Part of a small language model's weights: 14 layers.
MLP neurons of a small language model. Each row is named by its layer, matrix (gate and up: input weights) and neuron, and shows model dimensions 32-159. Each number is 50 + 15 x the weight over its row's rms, rounded and kept within 0 to 99. A neuron's up and down rows have the sign that makes its largest values positive.
Before each neuron's rows, "fires after" lists the tokens most often just before its 100 highest values on Wikipedia text that the model never trained on.

fires after: "\n", " \"", " (", " to"
L5.gate269:50 77 51 43 46 75 55 52 39 67 54 34 39 32 66 24 72 39 57 41 23 46 36 42 52 37 58 43 55 52 55 29 56 51 33 63 64 59 64 62 71 65 40 84 61 72 80 77 63 40 34 60 38 35 62 50 64 63 62 55 61 23 60 75 48 26 45 56 48 32 62 44 25 32 38 89 38 44 31 36 25 54 56 52 37 49 41 40 66 40 38 44 55 36 51 49 30 28 68 57 35 65 68 61 68 43 61 28 49 61 64 80 35 93 43 61 55 43 45 26 68 54 57 39 50 27 65 54
L5.up269:41 39 42 69 63 65 63 30 34 61 63 26 58 53 48 25 51 50 49 17 42 57 20 60 59 32 72 52 68 52 63 46 48 40 55 64 68 53 50 73 58 38 45 47 51 70 55 39 66 49 15 71 42 67 44 32 59 62 35 58 66 63 63 58 47 45 58 62 34 66 56 38 58 49 46 64 42 73 40 45 20 50 33 48 66 51 43 51 71 35 44 68 85 42 48 69 39 42 64 65 45 53 49 32 63 45 72 39 53 45 12 48 39 71 42 28 72 47 21 34 53 46 60 44 57 59 71 81

fires after: " Al", " al", "8", "Al", "year", "de"
L5.gate546:24 57 61 64 25 58 69 20 61 55 58 52 30 80 20 78 41 41 20 36 81 51 66 54 19 63 55 58 65 21 70 58 61 11 42 45 51 43 44 51 54 68 77 36 44 38 56 22 57 54 71 56 37 67 76 64 54 28 46 48 36 44 39 37 54 38 39 46 25 54 46 53 65 54 68 51 70 39 75 51 57 79 52 49 47 41 37 56 55 55 77 54 68 80 70 50 63 63 60 42 50 54 44 51 43 45 63 35 55 37 35 54 47 44 51 53 68 47 46 49 62 29 34 38 81 22 38 65
L5.up546:61 43 60 62 68 49 44 60 48 44 70 59 78 49 49 32 30 43 63 40 31 30 38 33 71 39 30 56 16 62 60 48 52 58 45 35 42 49 50 53 64 57 46 44 84 25 74 45 73 61 53 47 86 41 55 56 40 64 33 73 74 32 53 39 37 63 42 24 42 70 48 19 39 15 45 92 27 22 52 73 40 69 75 64 42 34 70 27 44 70 63 41 44 59 79 49 30 81 56 42 54 52 46 22 37 36 61 63 42 32 47 58 47 55 35 59 41 42 30 44 54 45 49 44 46 51 50 32

fires after: ".", "==", " ==", ".\""
L7.gate112:47 39 22 43 60 50 60 40 87 46 55 39 45 48 58 46 39 44 53 31 52 39 40 60 55 31 58 46 48 39 50 29 48 60 42 62 34 53 73 47 71 56 51 42 67 50 60 77 57 62 37 57 50 28 72 46 74 32 93 58 30 68 44 33 37 20 38 53 58 71 28 41 46 32 55 58 52 71 50 22 36 50 53 64 79 62 31 43 47 38 62 18 57 69 22 80 59 38 34 62 44 55 48 32 71 72 58 58 54 44 22 73 76 56 42 66 48 62 71 47 71 47 60 73 50 31 70 38
L7.up112:43 38 76 55 59 61 58 56 76 60 72 50 70 49 55 34 65 42 56 77 39 72 20 48 62 45 54 84 54 26 52 45 39 34 39 75 37 15 41 53 48 42 48 47 50 56 46 62 34 45 55 76 51 26 55 27 36 38 63 51 41 42 42 59 46 57 36 71 48 61 54 56 60 81 29 55 53 48 50 71 35 70 75 88 27 59 69 45 65 36 46 61 26 34 54 70 84 63 55 71 38 39 71 44 78 57 68 66 69 48 59 53 65 51 56 49 40 62 54 69 53 42 44 21 72 48 80 26

fires after: "\n", "==", " ==="
L5.gate394:77 84 58 54 53 59 40 29 79 27 42 31 62 49 61 49 52 47 47 74 71 26 46 80 46 65 53 43 39 28 62 53 85 70 45 41 77 71 45 55 57 67 64 57 33 62 47 62 37 26 48 58 42 52 75 45 60 48 44 37 40 72 49 45 56 54 40 51 59 42 36 40 41 30 41 60 26 46 44 50 60 47 69 62 45 60 59 43 29 36 78 47 72 69 45 46 57 79 31 57 63 82 62 15 71 66 59 58 65 26 69 57 40 51 42 71 51 62 21 60 31 22 40 60 54 26 61 32
L5.up394:61 25 47 51 89 55 47 63 41 61 64 71 56 45 23 62 58 54 27 54 23 63 54 60 53 50 44 75 49 29 57 56 24 41 50 85 72 52 72 58 48 54 13 58 47 43 45 45 55 49 51 52 59 53 46 41 53 41 48 70 57 55 42 44 35 60 77 80 37 54 43 47 68 48 50 29 65 49 63 52 65 71 53 49 86 49 62 39 57 34 33 45 37 45 35 66 43 28 12 30 41 18 40 71 40 41 63 36 58 80 51 71 24 66 43 23 83 39 48 47 47 68 42 65 63 61 72 65

fires after: "\n", " (", " \"", "==", "-"
L5.gate584:71 75 39 48 72 55 59 48 68 49 46 29 26 37 62 51 49 63 24 40 54 38 24 43 78 55 65 29 43 87 57 62 49 38 60 64 22 79 54 40 61 57 54 39 55 45 65 47 45 46 17 88 36 59 60 62 59 45 38 47 21 43 33 68 35 39 59 51 41 45 73 38 78 54 52 59 65 29 62 61 61 44 70 70 62 63 51 41 30 53 54 58 34 60 43 75 66 60 53 54 44 44 62 39 39 45 83 67 55 40 47 58 43 79 44 66 33 32 73 52 55 51 38 49 50 36 44 64
L5.up584:63 41 63 49 55 26 79 47 45 74 45 35 60 32 52 75 37 41 59 33 70 17 42 73 69 59 41 51 43 55 42 53 55 69 52 78 36 61 45 67 59 71 56 20 49 22 67 49 53 57 54 59 66 57 43 34 56 50 39 40 64 32 48 60 21 39 52 42 56 60 59 21 51 58 54 49 40 43 62 48 42 25 70 67 58 75 61 46 56 70 53 62 48 79 56 55 30 60 49 53 57 50 62 55 45 66 32 44 73 45 54 73 65 52 51 61 43 20 74 45 47 41 44 66 41 46 52 41

fires after: " g", " (", " G", "\n", "Th", " the"
L6.gate10:42 35 47 54 31 65 60 53 41 44 39 56 43 36 30 72 60 29 43 52 54 70 53 32 67 73 39 31 55 42 52 16 63 38 42 47 45 39 54 77 55 36 63 55 46 35 57 56 33 29 44 65 80 50 67 49 34 55 41 39 38 70 59 61 56 36 42 46 39 66 49 45 54 50 63 52 27 69 51 62 73 34 66 54 45 74 68 57 44 47 74 66 49 56 56 49 37 52 39 52 42 80 61 56 56 39 33 48 86 35 44 33 52 46 45 26 63 21 55 58 65 52 71 66 29 35 21 40
L6.up10:43 33 34 38 39 21 59 69 57 28 43 41 41 57 62 48 23 42 62 30 46 72 29 59 42 44 65 33 50 46 65 62 50 67 40 72 83 50 40 45 67 41 64 32 80 68 24 49 33 34 62 80 55 42 39 49 32 52 57 42 55 12 62 27 47 56 21 51 47 51 37 38 62 47 46 70 42 48 39 56 46 51 63 53 39 51 75 21 58 75 44 47 80 44 76 46 56 48 55 47 49 30 41 62 47 33 70 78 70 54 86 38 43 40 46 21 64 38 68 57 45 72 43 52 22 19 41 57

fires after: "\n"
L5.gate36:57 75 56 60 44 47 66 55 64 69 31 30 61 25 58 51 65 34 64 51 56 34 59 58 33 24 33 40 36 47 68 57 54 68 57 60 77 48 53 30 33 20 46 28 56 21 65 52 76 65 60 56 49 62 64 26 24 50 50 28 42 51 40 34 55 55 33 32 60 65 53 42 34 60 52 30 37 56 68 33 57 55 44 29 35 26 74 45 51 70 59 48 74 73 49 47 34 59 43 52 27 38 19 53 67 36 39 27 71 33 66 47 44 57 61 46 51 35 36 51 46 61 47 29 81 55 31 44
L5.up36:78 74 63 60 69 44 71 65 55 63 41 48 46 25 46 66 42 61 47 43 51 42 55 46 22 31 23 31 48 72 46 48 55 76 45 49 99 31 43 44 33 20 54 48 46 14 79 61 65 69 44 78 47 59 58 32 47 44 34 52 53 55 46 64 69 47 50 33 55 61 58 49 46 40 54 45 37 49 80 32 66 57 70 55 61 19 48 51 55 54 58 59 50 74 62 40 40 73 57 63 36 47 33 42 63 49 42 28 63 34 56 39 55 54 67 41 60 47 50 39 23 60 65 68 93 64 14 34

fires after: "\n", " \"", "-", " (", " rail"
L4.gate547:55 53 39 68 34 56 43 28 74 27 49 12 55 37 48 56 35 63 59 52 31 66 48 70 24 67 46 43 68 31 41 45 51 64 19 54 48 50 53 44 78 62 46 44 33 68 44 64 29 40 51 61 65 45 78 45 62 47 35 57 45 57 31 46 56 73 58 39 54 71 58 51 59 53 31 51 25 45 34 45 19 46 42 83 38 55 67 50 47 40 49 83 62 61 53 35 26 25 65 91 85 54 71 36 73 46 49 67 75 16 68 38 46 64 39 54 68 48 45 37 56 49 17 74 88 41 45 72
L4.up547:49 68 25 66 41 75 37 35 66 33 51 06 84 48 45 34 39 71 56 35 35 46 27 97 27 59 58 37 55 38 39 42 23 49 28 47 36 45 42 35 62 57 46 62 30 27 30 85 42 61 58 61 42 65 58 36 58 52 42 29 39 30 63 58 63 74 72 38 38 58 38 50 49 55 42 49 25 57 36 42 18 32 42 51 40 33 58 46 54 56 50 59 49 58 61 55 33 29 65 91 83 45 58 53 83 40 65 75 62 35 56 48 57 60 30 42 68 44 44 46 46 52 38 59 77 55 22 77

fires after: "-", " \"", "\n", " |"
L9.gate211:57 33 57 40 58 46 31 30 76 44 43 63 23 50 60 55 89 36 58 31 45 64 34 49 42 62 68 18 63 86 58 75 58 60 41 58 67 32 43 53 37 34 59 83 47 65 46 63 62 58 60 15 46 50 60 15 54 30 80 16 55 26 31 55 36 65 60 41 49 30 62 78 45 43 48 33 45 61 27 42 71 52 40 46 56 39 54 51 81 44 32 33 42 60 62 78 47 39 55 52 57 66 46 59 56 53 15 63 25 46 24 49 29 51 66 38 21 22 36 54 44 34 56 77 34 52 43 68
L9.up211:37 54 63 39 72 51 51 68 43 76 49 33 37 52 42 67 53 45 63 39 42 56 78 50 34 52 39 37 33 45 26 42 48 45 66 64 19 41 33 42 80 58 54 44 67 33 43 37 47 46 64 29 63 43 51 20 49 64 75 71 79 37 53 57 41 46 54 70 49 49 58 29 57 47 44 77 47 71 39 63 31 23 46 71 55 58 38 59 40 61 39 42 45 86 62 47 54 39 29 47 62 43 44 62 49 48 45 70 64 54 48 45 71 59 25 65 45 63 42 44 46 58 31 39 39 38 50 59

fires after: " |", ":", "\n", "|"
L10.gate10:61 53 65 25 41 24 52 43 45 35 58 36 53 50 32 67 46 42 51 46 73 54 49 69 46 67 41 41 56 45 62 68 28 77 54 27 58 65 53 37 48 45 58 55 57 62 66 75 48 34 55 57 35 36 70 52 44 52 56 10 67 64 56 78 70 68 28 43 66 70 58 62 52 35 68 60 70 56 57 48 61 71 18 70 66 39 39 54 59 57 54 37 60 33 57 59 33 53 25 46 50 47 89 50 52 44 27 38 73 47 47 28 48 34 36 15 53 56 52 30 61 41 53 36 67 45 39 54
L10.up10:46 47 29 38 57 44 59 53 47 40 42 49 39 46 27 45 41 55 59 54 45 31 80 19 54 42 49 26 46 56 65 54 26 59 49 57 65 44 65 58 57 33 55 58 74 56 34 61 41 37 57 55 55 40 46 39 38 54 44 48 59 50 52 47 35 68 53 64 46 60 52 32 53 49 60 76 72 56 66 59 47 65 60 77 57 43 39 33 65 39 51 72 46 53 58 70 33 32 65 60 74 39 48 51 44 65 17 36 65 43 45 33 51 70 57 61 54 29 41 23 36 36 53 59 37 53 62 35

fires after: "\n", " |", " (", "==="
L7.gate362:55 40 41 54 28 73 34 52 52 57 17 38 40 43 43 57 60 47 43 40 83 55 39 57 67 57 56 34 53 36 58 30 52 55 55 75 55 47 88 56 42 42 48 73 32 39 70 46 60 56 82 51 24 64 49 31 44 58 75 56 63 44 55 40 42 48 51 41 64 67 53 40 32 67 53 75 45 61 40 50 57 50 53 57 78 36 35 47 49 42 43 73 33 44 15 43 51 44 38 43 68 58 45 49 24 55 41 65 54 72 30 70 40 51 46 57 35 39 66 54 48 66 57 66 63 59 46 54
L7.up362:49 68 48 75 36 48 45 61 75 35 48 36 25 54 59 57 56 45 40 58 68 28 54 46 51 76 76 38 39 49 26 28 56 73 36 73 41 58 82 42 31 54 53 48 43 31 66 55 59 57 85 56 34 63 47 48 26 70 59 38 64 36 75 47 35 78 52 46 69 57 48 38 44 53 57 60 55 36 58 51 45 38 77 60 61 54 40 41 33 51 30 55 27 48 27 46 40 38 48 37 57 56 55 67 23 34 60 74 58 59 40 65 39 43 48 70 22 32 53 47 46 47 78 54 64 50 58 65

fires after: "1", "2", "3", "5", "7", "4"
L7.gate445:32 51 37 67 38 23 89 56 40 49 62 53 46 83 28 33 40 50 48 37 68 35 53 53 64 62 52 52 33 50 71 47 49 63 58 48 55 40 43 42 63 41 51 43 49 55 30 51 54 43 46 54 34 65 46 51 88 53 53 59 53 66 78 63 46 77 60 33 40 32 26 39 52 34 24 03 37 11 55 72 34 56 17 56 48 45 48 32 59 28 42 30 28 68 42 70 42 55 43 46 77 26 54 20 33 55 57 57 44 29 69 37 54 64 48 31 68 46 55 77 52 73 58 54 52 67 70 56
L7.up445:51 32 46 58 49 51 57 55 32 27 58 62 91 81 55 39 42 60 57 44 38 44 37 31 51 47 34 19 50 33 59 44 46 73 90 39 56 59 20 39 62 55 43 44 53 48 81 22 32 60 41 47 45 44 53 32 77 49 43 36 48 59 25 72 57 39 34 57 68 28 54 61 46 50 45 56 06 46 69 66 33 52 35 23 51 51 43 63 58 44 37 83 40 41 31 58 81 62 61 46 44 33 39 52 50 21 52 57 26 69 16 28 42 36 55 85 39 60 44 76 73 66 53 61 68 52 74 85

fires after: "\n", " rein"
L3.gate389:45 94 52 58 27 80 31 40 48 71 50 56 59 52 51 36 91 60 44 31 70 34 30 51 50 59 36 17 44 48 56 44 54 37 62 55 27 64 66 45 55 62 45 59 34 64 47 87 53 55 25 50 71 73 42 36 60 60 51 48 20 57 54 30 31 34 50 47 63 26 66 53 62 69 68 55 42 81 44 37 75 39 49 45 40 55 46 23 52 28 53 47 54 67 46 66 62 35 59 55 28 32 23 49 31 35 57 44 68 54 57 44 62 69 70 79 53 41 34 68 50 38 40 32 84 58 68 37
L3.up389:68 56 40 35 62 60 62 25 41 59 50 48 44 49 42 72 50 72 42 48 33 22 36 51 59 24 51 48 29 33 67 42 48 31 65 57 33 24 42 60 50 66 47 48 58 59 62 82 63 49 34 64 48 54 64 56 55 75 44 33 38 60 62 52 61 65 39 42 55 62 57 37 50 57 57 31 42 65 55 24 69 40 57 51 57 72 40 48 71 34 58 44 64 57 67 68 60 41 41 55 33 55 59 46 46 28 46 48 60 31 44 51 37 70 39 82 60 28 67 36 62 65 44 68 75 75 36 29

fires after: " ==", " ===", "===", "==", "."
L5.gate463:43 70 35 43 32 36 49 53 52 31 51 61 53 43 65 62 43 55 54 56 30 40 46 76 31 58 27 42 36 18 57 17 33 71 54 56 11 42 31 42 53 32 07 64 49 67 37 75 64 29 48 53 50 63 57 18 27 70 65 52 33 71 50 36 41 61 64 61 39 99 49 67 42 76 29 65 46 33 12 64 50 55 56 75 56 60 72 65 39 38 33 40 42 55 40 52 42 35 20 70 55 47 63 53 77 50 58 82 49 45 47 52 61 56 21 51 47 42 60 72 52 40 28 66 59 56 63 41
L5.up463:35 61 56 61 64 67 63 52 66 76 35 51 66 28 48 50 52 57 52 57 40 57 49 57 63 67 30 17 68 31 67 30 68 39 43 84 31 51 72 58 52 57 63 60 56 32 47 61 46 54 70 51 46 27 76 44 63 63 92 43 64 36 42 22 53 35 39 61 53 55 50 43 54 42 58 20 51 68 44 70 47 45 58 21 40 49 52 39 64 69 36 40 33 79 40 60 56 52 06 50 45 42 65 58 52 25 42 55 32 35 53 79 44 79 30 53 76 46 44 57 51 65 48 22 33 50 99 62

fires after: "1", "9", "7", "8", "4", "6"
L4.gate182:59 61 37 64 35 70 29 57 59 52 30 42 56 54 52 55 70 47 54 41 95 45 37 78 67 57 53 85 89 52 66 72 40 41 51 27 43 47 61 38 67 46 57 47 48 29 53 68 45 44 56 42 37 40 47 48 66 21 40 54 81 46 46 46 35 49 55 50 62 64 41 33 38 44 62 76 76 79 57 09 33 59 74 44 31 77 56 63 28 16 43 42 49 53 50 52 46 46 46 32 69 47 45 22 42 26 33 56 42 32 20 55 49 41 52 19 58 72 54 55 45 47 26 31 61 54 71 55
L4.up182:43 54 46 52 48 82 48 42 10 36 56 43 42 59 35 69 35 43 42 51 54 37 27 65 58 32 29 75 57 48 63 41 63 48 58 39 53 51 47 15 38 43 87 46 76 50 68 63 46 45 45 47 16 48 47 53 47 34 61 47 63 61 46 56 64 43 71 43 51 47 93 53 53 36 48 86 60 47 43 31 52 44 35 59 51 57 51 57 69 55 47 33 59 44 68 67 55 43 61 16 67 66 57 15 47 22 44 40 42 47 71 80 40 42 65 35 44 76 45 59 73 31 51 29 50 56 44 62

fires after: "\n", " \"", ".", "==", " ("
L5.gate481:51 59 37 66 21 22 56 33 76 55 71 53 39 84 55 66 56 43 41 69 49 50 38 15 51 50 48 81 45 41 32 33 82 67 38 64 49 47 78 50 68 63 42 55 31 57 82 89 37 75 46 48 18 51 54 67 58 71 77 50 75 44 75 19 46 43 72 33 55 39 50 52 55 34 73 38 19 51 84 37 53 44 59 42 34 50 32 60 41 77 53 53 69 62 81 47 46 37 55 57 44 41 51 59 49 31 66 47 63 41 63 38 62 51 61 71 83 29 50 60 36 67 51 57 35 76 31 56
L5.up481:35 37 34 57 59 31 62 61 57 57 57 42 56 74 67 43 64 67 37 41 33 50 51 28 41 29 46 59 39 35 67 40 55 54 58 52 12 61 53 61 44 51 56 66 24 40 62 99 63 73 45 21 37 31 64 45 66 74 50 55 67 71 56 65 55 43 75 50 43 38 70 53 37 45 76 41 34 59 47 56 30 12 49 27 29 44 29 71 35 61 32 61 63 57 53 42 21 55 63 72 62 46 64 48 54 39 38 39 74 42 57 64 51 50 46 76 81 44 46 59 48 50 38 48 69 65 65 61

fires after: "\n", " (", " \"", "-", " |"
L4.gate128:43 42 47 44 57 68 73 48 68 68 51 72 63 25 73 54 57 39 60 44 55 58 39 58 72 21 54 34 54 35 56 41 56 26 54 58 42 41 54 32 61 22 47 52 35 60 46 69 43 30 35 61 40 76 69 32 64 66 53 65 43 57 59 54 37 68 39 43 30 48 99 37 67 34 54 60 34 53 35 22 70 49 42 59 84 51 30 40 45 72 25 43 67 16 53 60 49 45 41 41 25 34 43 31 31 53 58 61 38 28 36 60 31 35 75 47 22 60 64 56 29 54 70 25 41 37 53 53
L4.up128:16 45 50 50 51 51 63 73 70 48 45 82 60 00 61 41 38 37 47 49 48 59 39 36 64 30 38 19 53 35 71 57 42 54 62 62 44 55 56 41 45 28 72 66 37 63 57 75 45 19 32 58 59 70 50 37 84 63 40 49 73 57 57 64 25 45 46 53 30 30 73 46 46 52 59 54 44 49 31 13 34 41 65 40 59 62 54 63 40 52 21 47 55 32 51 51 49 39 51 47 30 09 56 39 37 70 52 67 63 36 39 44 37 32 52 45 32 54 54 26 46 55 46 41 46 35 44 51

fires after: "9", "0", "8", " or", " the", "7"
L10.gate563:60 41 76 33 49 06 52 41 39 59 59 60 49 55 52 63 74 31 45 57 73 69 32 59 19 88 61 38 40 64 33 74 57 51 58 13 61 63 40 74 43 59 54 26 26 53 47 49 43 39 69 31 51 69 63 57 63 57 53 71 48 43 21 56 44 39 51 43 37 34 52 47 37 54 61 22 55 52 63 58 51 44 62 77 21 60 51 41 34 67 50 52 31 53 52 53 74 49 23 48 67 44 59 62 72 42 49 40 38 31 66 29 58 31 62 59 28 46 44 60 45 59 41 54 56 35 60 55
L10.up563:46 49 49 58 22 63 60 61 48 42 46 54 35 53 68 52 54 54 59 62 62 53 40 34 52 71 52 58 63 43 28 54 17 57 40 57 42 58 48 44 15 67 58 64 46 52 44 23 48 80 38 24 86 55 39 54 67 72 54 63 10 67 45 42 44 58 53 71 81 37 48 47 59 60 46 58 61 47 32 55 48 38 45 71 47 59 42 54 48 55 36 32 59 70 34 58 41 75 19 37 46 58 35 70 48 37 53 54 42 48 63 41 54 26 20 33 54 59 44 38 57 35 53 39 62 63 42 46

fires after: "9"
L6.gate35:83 58 18 55 46 70 53 17 63 36 36 27 50 67 71 51 43 50 53 64 67 30 55 66 63 68 55 52 90 62 44 35 57 63 69 58 34 54 44 50 54 60 51 26 41 59 52 93 62 47 47 52 39 44 44 39 56 34 42 51 65 49 31 21 51 65 66 67 49 56 60 43 55 43 62 70 70 37 60 74 56 54 28 57 28 64 42 48 55 70 27 55 38 71 56 92 31 29 48 66 57 57 67 54 62 35 76 42 69 44 47 62 36 47 75 49 48 63 69 50 53 61 50 41 54 60 63 59
L6.up35:56 64 51 50 55 48 52 27 78 65 50 55 57 76 70 64 49 42 42 69 72 58 27 72 71 69 74 39 49 69 60 57 40 48 78 47 41 55 36 35 47 56 53 60 85 73 43 70 51 39 42 46 52 41 62 30 43 70 61 51 74 62 47 23 47 49 72 71 36 73 79 61 56 29 50 53 85 42 40 58 43 35 24 83 32 60 50 59 46 58 53 23 60 56 48 80 32 36 40 58 52 67 49 66 45 37 75 28 47 45 35 42 52 25 66 75 59 48 62 46 51 67 44 36 63 54 52 46

fires after: "\n", " Fred", " E"
L5.gate161:76 65 62 21 54 37 56 73 41 55 64 87 43 54 44 37 37 31 72 16 43 24 38 43 62 33 51 69 37 57 79 49 56 64 74 34 64 43 53 43 13 36 55 40 43 62 63 45 83 45 12 51 43 61 52 38 47 87 40 44 84 47 49 69 58 59 58 36 43 58 60 57 88 25 64 68 57 30 30 49 47 50 63 42 64 24 56 41 45 40 55 76 53 32 55 98 46 72 55 52 45 77 52 38 40 67 46 57 43 15 42 60 00 60 41 52 63 36 69 39 50 48 40 35 43 52 44 28
L5.up161:65 54 48 47 64 33 52 64 61 79 57 76 67 52 45 44 25 34 65 31 23 52 34 42 51 63 51 56 42 59 77 51 35 63 39 28 61 20 43 67 37 23 47 77 48 45 42 29 74 44 48 62 28 65 49 49 63 63 43 41 70 30 64 75 46 44 34 54 51 44 61 31 52 36 45 44 56 30 43 53 42 48 65 74 72 20 54 63 41 65 69 62 48 32 72 76 33 86 72 69 67 83 34 26 31 54 58 58 48 42 52 55 26 58 71 40 56 49 55 52 47 56 63 15 42 47 29 54

fires after: "\n", " (", " \"", "-"
L4.gate94:71 55 51 65 36 24 57 45 70 61 42 60 65 21 64 44 52 38 48 57 37 62 33 36 55 63 45 36 65 33 60 54 67 41 52 24 39 83 27 57 46 41 47 59 39 88 46 70 51 58 47 58 49 72 60 56 63 31 42 32 80 39 30 60 52 73 59 51 55 36 29 39 53 43 64 35 44 53 24 77 68 45 81 56 49 86 57 45 56 49 59 45 50 71 36 47 38 55 32 57 65 53 63 54 42 34 39 82 50 48 51 52 35 75 56 25 17 30 64 49 31 74 54 44 64 58 41 36
L4.up94:52 64 34 74 48 30 67 76 64 22 51 45 56 16 57 36 37 32 39 42 58 69 34 68 46 50 63 19 68 51 68 59 21 64 49 37 36 36 57 46 53 36 43 61 46 23 41 61 66 51 52 63 52 56 42 64 40 55 69 51 83 59 61 23 38 65 38 75 40 44 33 58 47 36 13 42 41 54 43 44 46 27 57 47 56 67 36 62 59 52 29 13 40 55 43 37 56 62 41 52 45 54 55 41 16 60 32 46 49 95 53 57 83 46 33 54 59 49 49 77 37 64 72 50 44 58 28 59

fires after: "2", "1", " P", "9", " neg"
L6.gate613:54 47 67 53 48 50 48 35 70 57 59 36 50 50 48 57 19 13 77 92 43 60 52 50 56 37 52 34 53 20 54 27 42 36 42 40 55 55 48 67 42 89 35 39 40 59 27 41 41 40 58 55 57 39 88 42 51 57 47 48 42 68 63 40 37 60 66 57 38 47 62 30 66 14 64 71 54 47 39 67 60 46 62 36 55 35 74 34 62 47 41 73 76 33 21 42 33 38 28 47 75 66 33 50 60 77 54 61 62 41 47 25 28 44 44 74 55 44 41 59 65 45 33 68 48 43 59 37
L6.up613:49 44 52 41 59 62 66 55 54 31 25 48 63 67 61 40 35 38 38 43 48 53 33 64 57 47 29 39 47 45 59 69 74 48 47 41 61 48 39 25 44 87 56 51 52 60 22 35 76 57 57 65 57 72 55 44 60 61 19 51 64 64 61 14 59 66 26 56 47 51 36 34 59 49 46 64 47 36 46 69 50 36 74 46 31 69 65 56 32 80 81 51 54 73 30 37 58 43 39 78 68 31 47 63 54 47 44 61 66 24 53 41 45 42 39 65 53 16 48 58 41 67 44 35 55 54 76 58

fires after: "1", "8", "5", "2", "7"
L4.gate37:44 41 71 70 51 39 69 58 57 40 36 42 41 46 44 62 45 52 47 60 61 66 33 22 60 79 46 42 70 53 27 45 41 36 64 51 34 56 36 60 58 62 57 45 44 79 40 57 34 29 42 59 51 31 28 43 60 74 37 79 46 54 63 61 20 67 66 36 57 57 73 49 82 39 50 40 45 45 41 45 61 51 63 62 36 37 67 49 57 54 58 47 45 48 58 34 69 65 31 44 54 53 51 66 78 43 77 66 65 05 49 40 73 37 45 57 75 67 25 39 34 33 58 49 48 43 47 57
L4.up37:43 35 38 27 54 46 74 40 41 59 15 73 69 52 75 33 54 57 36 48 57 46 49 62 39 46 42 46 42 66 67 62 27 60 51 27 41 41 39 60 48 50 52 49 50 52 59 31 54 67 55 54 44 65 62 43 79 52 74 76 59 54 74 72 33 38 52 58 39 52 31 53 32 63 48 82 30 45 47 62 38 51 50 52 54 50 17 48 68 34 57 53 38 57 48 64 55 59 51 51 65 18 21 41 57 66 44 79 47 38 47 40 57 28 40 42 81 52 46 53 62 56 32 55 45 46 42 37

fires after: " |", "-", " (", " was", ":"
L3.gate267:57 44 33 32 24 53 47 80 47 39 29 48 72 78 58 43 69 50 71 69 51 59 43 44 71 32 67 76 67 84 39 47 48 65 72 55 47 29 25 20 44 28 57 59 66 40 48 74 52 69 41 36 52 50 46 43 94 58 47 17 53 29 47 48 42 66 48 35 50 60 70 59 51 49 19 33 49 68 65 41 45 52 51 41 73 54 36 36 50 35 63 26 38 23 57 59 66 30 71 72 61 72 39 44 33 38 40 67 44 48 28 48 71 41 64 58 16 72 59 64 74 44 40 44 33 46 49 62
L3.up267:60 54 32 26 31 68 56 69 49 40 39 35 60 33 43 73 62 54 52 34 37 28 44 23 45 74 38 40 42 73 63 41 63 47 58 27 38 40 34 41 43 53 44 58 40 60 38 57 46 45 34 58 57 58 20 40 66 40 72 55 32 66 67 67 51 37 47 39 20 53 66 57 74 47 68 64 29 60 69 38 26 50 64 61 64 45 46 38 68 54 52 68 30 25 60 65 22 62 29 58 20 53 21 68 35 27 48 47 56 48 39 51 37 74 73 40 37 41 58 61 36 71 68 42 40 65 40 48

fires after: " |"
L5.gate490:56 60 32 39 67 54 45 65 58 72 39 10 68 36 45 75 71 54 64 40 59 57 69 37 26 67 33 23 50 70 37 13 60 69 65 34 31 60 73 53 50 55 57 41 68 58 44 30 49 52 41 41 74 45 65 70 34 57 23 51 60 75 36 70 52 45 55 58 66 57 27 55 53 61 42 51 58 83 34 23 54 54 58 43 37 32 72 50 64 45 51 67 19 52 43 04 48 39 75 65 14 34 50 76 50 44 35 58 40 39 46 36 35 56 50 37 63 68 60 32 56 53 61 68 38 39 59 35
L5.up490:28 34 42 25 70 58 36 52 50 47 56 72 45 76 24 29 64 58 49 52 29 33 34 46 57 16 50 60 42 55 34 56 39 69 61 47 61 51 59 67 46 32 66 66 71 61 39 69 33 42 58 17 43 35 42 38 65 42 57 74 63 37 49 43 34 73 42 37 41 18 40 16 19 54 59 61 69 43 58 46 27 58 58 49 39 33 35 37 72 38 27 27 32 40 30 34 46 70 60 48 51 54 47 38 39 26 51 54 49 37 48 39 44 61 39 45 60 25 37 19 44 51 69 43 37 89 26 37